config.toml
vocab_size = 15448
init_std_down = 0.00182
optimizer = "muon_variant"
beta1 = 0.95
lr_head = 0.0083
schedule = "wsd"
max_seq_len = 1024
train_tokens = 1657000000
max_steps = 12642
MLP neurons of a small language model. Each row is named by its layer, matrix (up: input weights) and neuron, and shows model dimensions 0-63. Each number is 128 + 24 x the weight over its row's rms, rounded and kept within 0 to 255.
A block is one neuron, or neurons of one layer that tend to fire together. After each block is what it responds to, as a language model described it from the Wikipedia text at the highest values.

L7.up191 [121 122 142 133 138 129 152  82 121 148 144 125 109 100 119 143 133  48 111  91 129  84 155 140 114 159 155 104 141  92 180 173 125 115 116 122 104 139 164 123 107 154 132 163 124 135 128 143 126 129 151  99 210 137 112 150 171 149 109 107 142 143 133 163]
L7.up258 [108 129  96 132 139 146 129  97 158 125 152 113 146 120 146 135 147  95 156 132 132 131 155 147 145 134 146 148 133 120  87 114 132 116 118 112 153 140 111 158 130 182  92 106 114 135 157 123 148 135 115 148 156 127  97 130 149 145  83 134 126 144 148 124]
L7.up681 [153 163 102 150  90 137 151 146 154  96 130 156 117 123 130 119 110 113 153 121 117 129 166 126 172 180  94 111 125 148 154 106 140 175 158 150 107 129 103 121 118 128 139 150 103 143 118 115  99 112 117 129 139 181 121  84 114 138  77 178 147  80 104 181]
L7.up697 [174 106 174 154 141 139 137 129 127  91 145 157 125  62 109 183  92 126 138 134 135 113 120 127 155 182 123  95 118 128 124 140  98 134 165 167 170 105 147 105  95 157 110 109 110 122 128 107 119 128 161 179 171 114 115  73  87 134 150 107 144 141 121 165]
L7.up1179 [133 173 131  81  75  94 156 101 140 133 115 144 134 123 130 139 104 150 142 111 152 129 157 144 125 135 175 128 117 157 108 117 141 153 140 101 112 110 176 128 123 149 134 134 123 102 141 101 134  89 108 118 155 158 153 126  92 115 168 123 118 116  95 173]
L7.up1367 [114  93 165 157  96 136 161 122  78 124 159 121 110 110  83 112 116  83 157 142 135 117 192 113 157 106 102 108 117 142 172 142 131 123 146 101 133 121 141 134 116 133  91 141 152 123 116  92 143 139 112 126  97 150 132 138  64 163 155 142 140 118 133 141]
L7.up1893 [144 142 100 152 131 150 137 106 122 129 148 153 116 179 133 114 149 102 150 155 109 133 154 126 168 132 168 108 133 167 145 149 143 117 181 154 140 150 120 163  85 159 146 125 119 134 107 158 132 107 160 153 128 157 102 115 105 149 152 147 165 131 127 134]
L7.up1989 [116 158 114 114  94 184 144 168 121 124 143 134 123 148 119 113 130 105 127 137 118 113 139 145 152 143 141 119 128 148 127 106 121 130 148 148 142 105 140 122 118 108 110 123 199 118 150 135 131 142 130 151 125 113 137 131  75 155 185 132 114 123 120 136]
Responds to: Year first digit

L4.up1077 [ 86 155  74 136 130 130 122 147 117 135 169 135 145  84 108 130 115 144 148 155 129 112 163  75 101 134 128 121 135 122 169 132  92 135 100 113 145 101  94 182 179 136 124 111 100 158 120 137 155 186 115 128 152 113 112 139 131 108 128 129 114 141 108 143]
Responds to: Leading digit 2

L4.up34 [102 113 116 148 113 131 117 132 102 171 104 142 133 145 131  97 119 112 120 148 133 137 131 140 177 118 136 100 154 132 114 156 151 109 152 186 134 110 137  94 149 175 101 174 114 120 142 141 181 127 179 138  98 149 109 129 168 120 132 106 177 164 158 150]
Responds to: Possessive apostrophe

L7.up63 [125 171  82 102 105 125 129 128 118 127 112 213 130 105 154 125 144 118 147 175 113  84  96 109 132 130 140  99 219  87 142 128 110 103 141 119 113 142 125 103 172 122 103  93 185 112 142 148 116 109 116 161 132 158 111 111 162 140 170 175 143 121 111 136]
L7.up352 [ 98 116 109 110 127  80 106 154  88 129 121 144 113 107 149 153 112 134 137 142 161 116 166 132 106  66 158 139  65 136  87  59 114  93 124 114 140 103 112 123 119 153 106 137 148 144 116 129 158 125 152 135 180  67 137  96 169 123 166 147 138 141 127 116]
L7.up815 [158  84 122  91 113 139 120 163 106 185 100 114 123 119 128 144 161 157  76 165 158 122 111 102 150 127 138 132 103 104 103  83 111 135 120 171 142 171 141  98 153  90 131 160 113  92 114 117 129 132 103 154 148 127 174 136 169 120 124 117 143 148 119 135]
L7.up899 [112 115 114 132 132 165 108 103 174 104  76 128 128 163 129 104 152 108 131 165  45 180 141 107 177  93 143 153 156 102 119 106  99  72 117 110 178 156 123 121 130 159 133 137 151 116 109 136 147 138 132 103 157 140  94 112 135 110 122 146 133 103 114 122]
L7.up970 [159 109 131  70 107 134 103 125 118 142  88  85 145 106 138  87 134 165 161  99 162 116 130 122 142 116 109 131 116 106 168 128 108 111 141 103 139 123 109 123 127 160 110 128 127 119 155 110 141 115 137  94 143 121  98  90 146 121 131 126 173 130 167 140]
L7.up1441 [136 109 140 116 152 134 148 153 113 105 110 132  96 116 150 120 154 103 145 107 160 103 137  94 162 115  91 165 130 112 126 117 104 153 145 143 137 148 108 100  99 122 162 167  97 143  92 192 148 126 127 100 152 122 113 109 159 147 118 117 104 108 121 146]
L7.up1495 [125 110 101 144 113 127 115 108 132 142 104  90 130 140 170 144 162  91  96 136 118 124 158 148 174  99 135 106 121  95  98 127 126  86  91  82 181  78 134 119  73 148 100 129  61 162 107 127 143 137 125 149 144 138 155 151  96 125 117 120 108 119 111 144]
L7.up1827 [190 107 142 131  99 140 107 181 123 103  93 147 152 129 126 130 152  89 106 117 139 113 152 121 143  89 112 131  99 156  88 127 120 141 116 127 142 139 136 107 121 100 127 188 103 113 165 125 139 119 127 173 118 152 162 114 125 142 101 145  85 150  94 134]
Responds to: Creator-to-work link

L6.up5 [111 133 143 139 100 109 163 112 108  98 124 180 118 139 133  89 129 142 157 141 142 213 132  99 124 146 111 134 119 140 141 127 162  96 112 133 131 104  86  98 117 111 151 112  91 159 121 138 139 119 126  85 129 116 149 144 151 123 122 115  90 137 127 139]
L6.up38 [131 116 128  99 117 106 132  73 121 111 166 152 119  97 131  95  93 184 189 112 129 143 107 106 146 140  92 124 127 115 154 144 186 117 153 132 110 110 118 136 120 142 125 110 140 191 137 144 141 132 100 125 133 114 101 141 146 123 115 150 189 106  83 149]
L6.up755 [117 131 146 174 127 129 153 116 114 131 133 158 134 140 150 148 119 120 130 164 106 114 142 152 166 139 145 160 102 120 126 111 139  49 168 109  97 112 127 164 103 128  96  84  76 144 146 133 120 125 120 137 165 128 109 148 106 148 113 126 119 120 113 127]
L6.up1040 [104 119 130 139 142 146 178 175 137 127 170 148 152 118  69 118 167  92 165 145 119 145 107 156 105 169 137  96 108 116 174  95 144  94 136 129 100 122 186 169 153 147 138 140 138 143 129 118 121 108 141 139 110 130 145 146 128 165 118 149 143 141 120 156]
L6.up1420 [111 126 134 143  75 146 124 140 134  77 157 124 107 109 125 121 143 121 153 120 109 132  69  85 149 107 114 132 149 131 102 125 122 136 111 118 126 141 135 157 103 166 141 117 108 129 184 133 123  88 137 144  96 125 125 137 114 143  77 147 126 148 114 125]
L6.up1614 [153 128 117 157 123 130 128 113  91  81 149 126 159  98 139  96 147 130 120 140 110 118 151 129 115 128 127 157 127 116 107 146 140 133 114 135 145 103  97 148 105  96  92 145 122 159 107 113 187 156 145 154 114 117  98 155 122 135  93 103 103 119 100 146]
L6.up1796 [118 139 124 137 135 170  75 130 152 147 129 163 129 117 125 169  80 140 165 177 122 118 120  96 115 157 140 118 140 122 130 124 102 109 130 143 175 118 127 148 168 185 108  95 163 151 140  96  97 104 129 120 102 125 144 125 163 134 127 114  91 124 127 137]
L6.up1995 [147 153 138 131 132  84 123 136 109 116 104 168 121 157 136 128 110 158 127 139  94 122 151 134 133 152 119 148 120 133 136 144 154 127 152 146 146 146  93 110 127 149  98 111 120 123 122 146 183 125 124 101 151 126 121 129  83 111 139 115 142  94 141 151]
Responds to: Year-initial digit

L6.up425 [118 121  84 117 168 146 117 134 118 149 131 120 101  97 151 118 133 156 135 148 126 131 137 165 103 108 110 120 123 115 117 111  83 111 102 146 181 118 126 144 154  86 110 147 125 114 122 114 176 156 123 106 166 150 142 116 145  81  90 123 133 115 122 156]
L6.up458 [101 118 109  98  91 133 104 134 121 134 136 121 131 114 122 118 100 152 125 133 125 106 155  98 143 143 113 159 103 123 111 105 109 144 122 139 192 165 106  88 137  84  95 178 141 148 182 117 129 191 130 134 104 128 160 119  98 113 118 140 155 166 102 152]
L6.up657 [156 134 105 152  71 102  54 106 114 129 125 123 130 132 113 114 148 134 133 147 115 128 124 109 115 139 159 141 118  84 105 159 121 126 118 134 119 155 132 102 161  92 145 161 114 169 182 129 134 145 130 112 138 139 192 113 151 107 127 112 146 103  88 104]
L6.up849 [ 99 109 103 138 173  99  84 165 178 169 111 157  87  83 154 127 135  98 126 159  96 110 146 141 124 116 112 126 112 166  74  72 105 102  96 142 133  95  96  87 128 137 148 108 141 154 138 117 127 112 107  79 124 144 134 116 123 119 139 135 176 151 180 160]
L6.up996 [107 139  76 164  95  98 120 131 106 109 146  85 137 155 116 110 120 139 146 118 147  76  98 121 113 155 142 187 145 130 124 151 102 126 136 149 124 160  99 114 119 128  73 155 110 166 130 168 136 139 138 122 175 124 152 114 139 107  98 123 124 146 113  84]
L6.up1167 [ 84  98 174 119 161 135 131 158 151  94 139  94 173 106 109  96 146 129 103 153 145 121 100 117 170 107 123 107 150  99  80  76 115 179 154 103 140 109 112 124 173 103 130 134 118 185  71 109  90 118 157 105 126 132 137 149 123 118 184 153  98 130 155 129]
L6.up1292 [111 152 150 117  99 144 136 153 127 120 117 132 129 119 150 138 105 150 149 135 122 128 133 116 181 130 146 106 115  69 120 111 125 171 161 169 141 172 106 146 109 110 161 121 163 144 110 136 150 146 131 149 136 153 127 112 116 125 133 112 136  78  92 108]
L6.up1902 [ 95 109 105 121  73 124 127 128  89 116 102 151 119  93 126 138 107 120 129 134 118 137 113 119 140 131 104 134 183 115 136 167 106  78 131 121 143 130 107 122 130  90 113 149 129  80 125 128 122 133 174 113 144 153 175 165 153  89 141 119 131 118 106 142]
Responds to: Citing a written source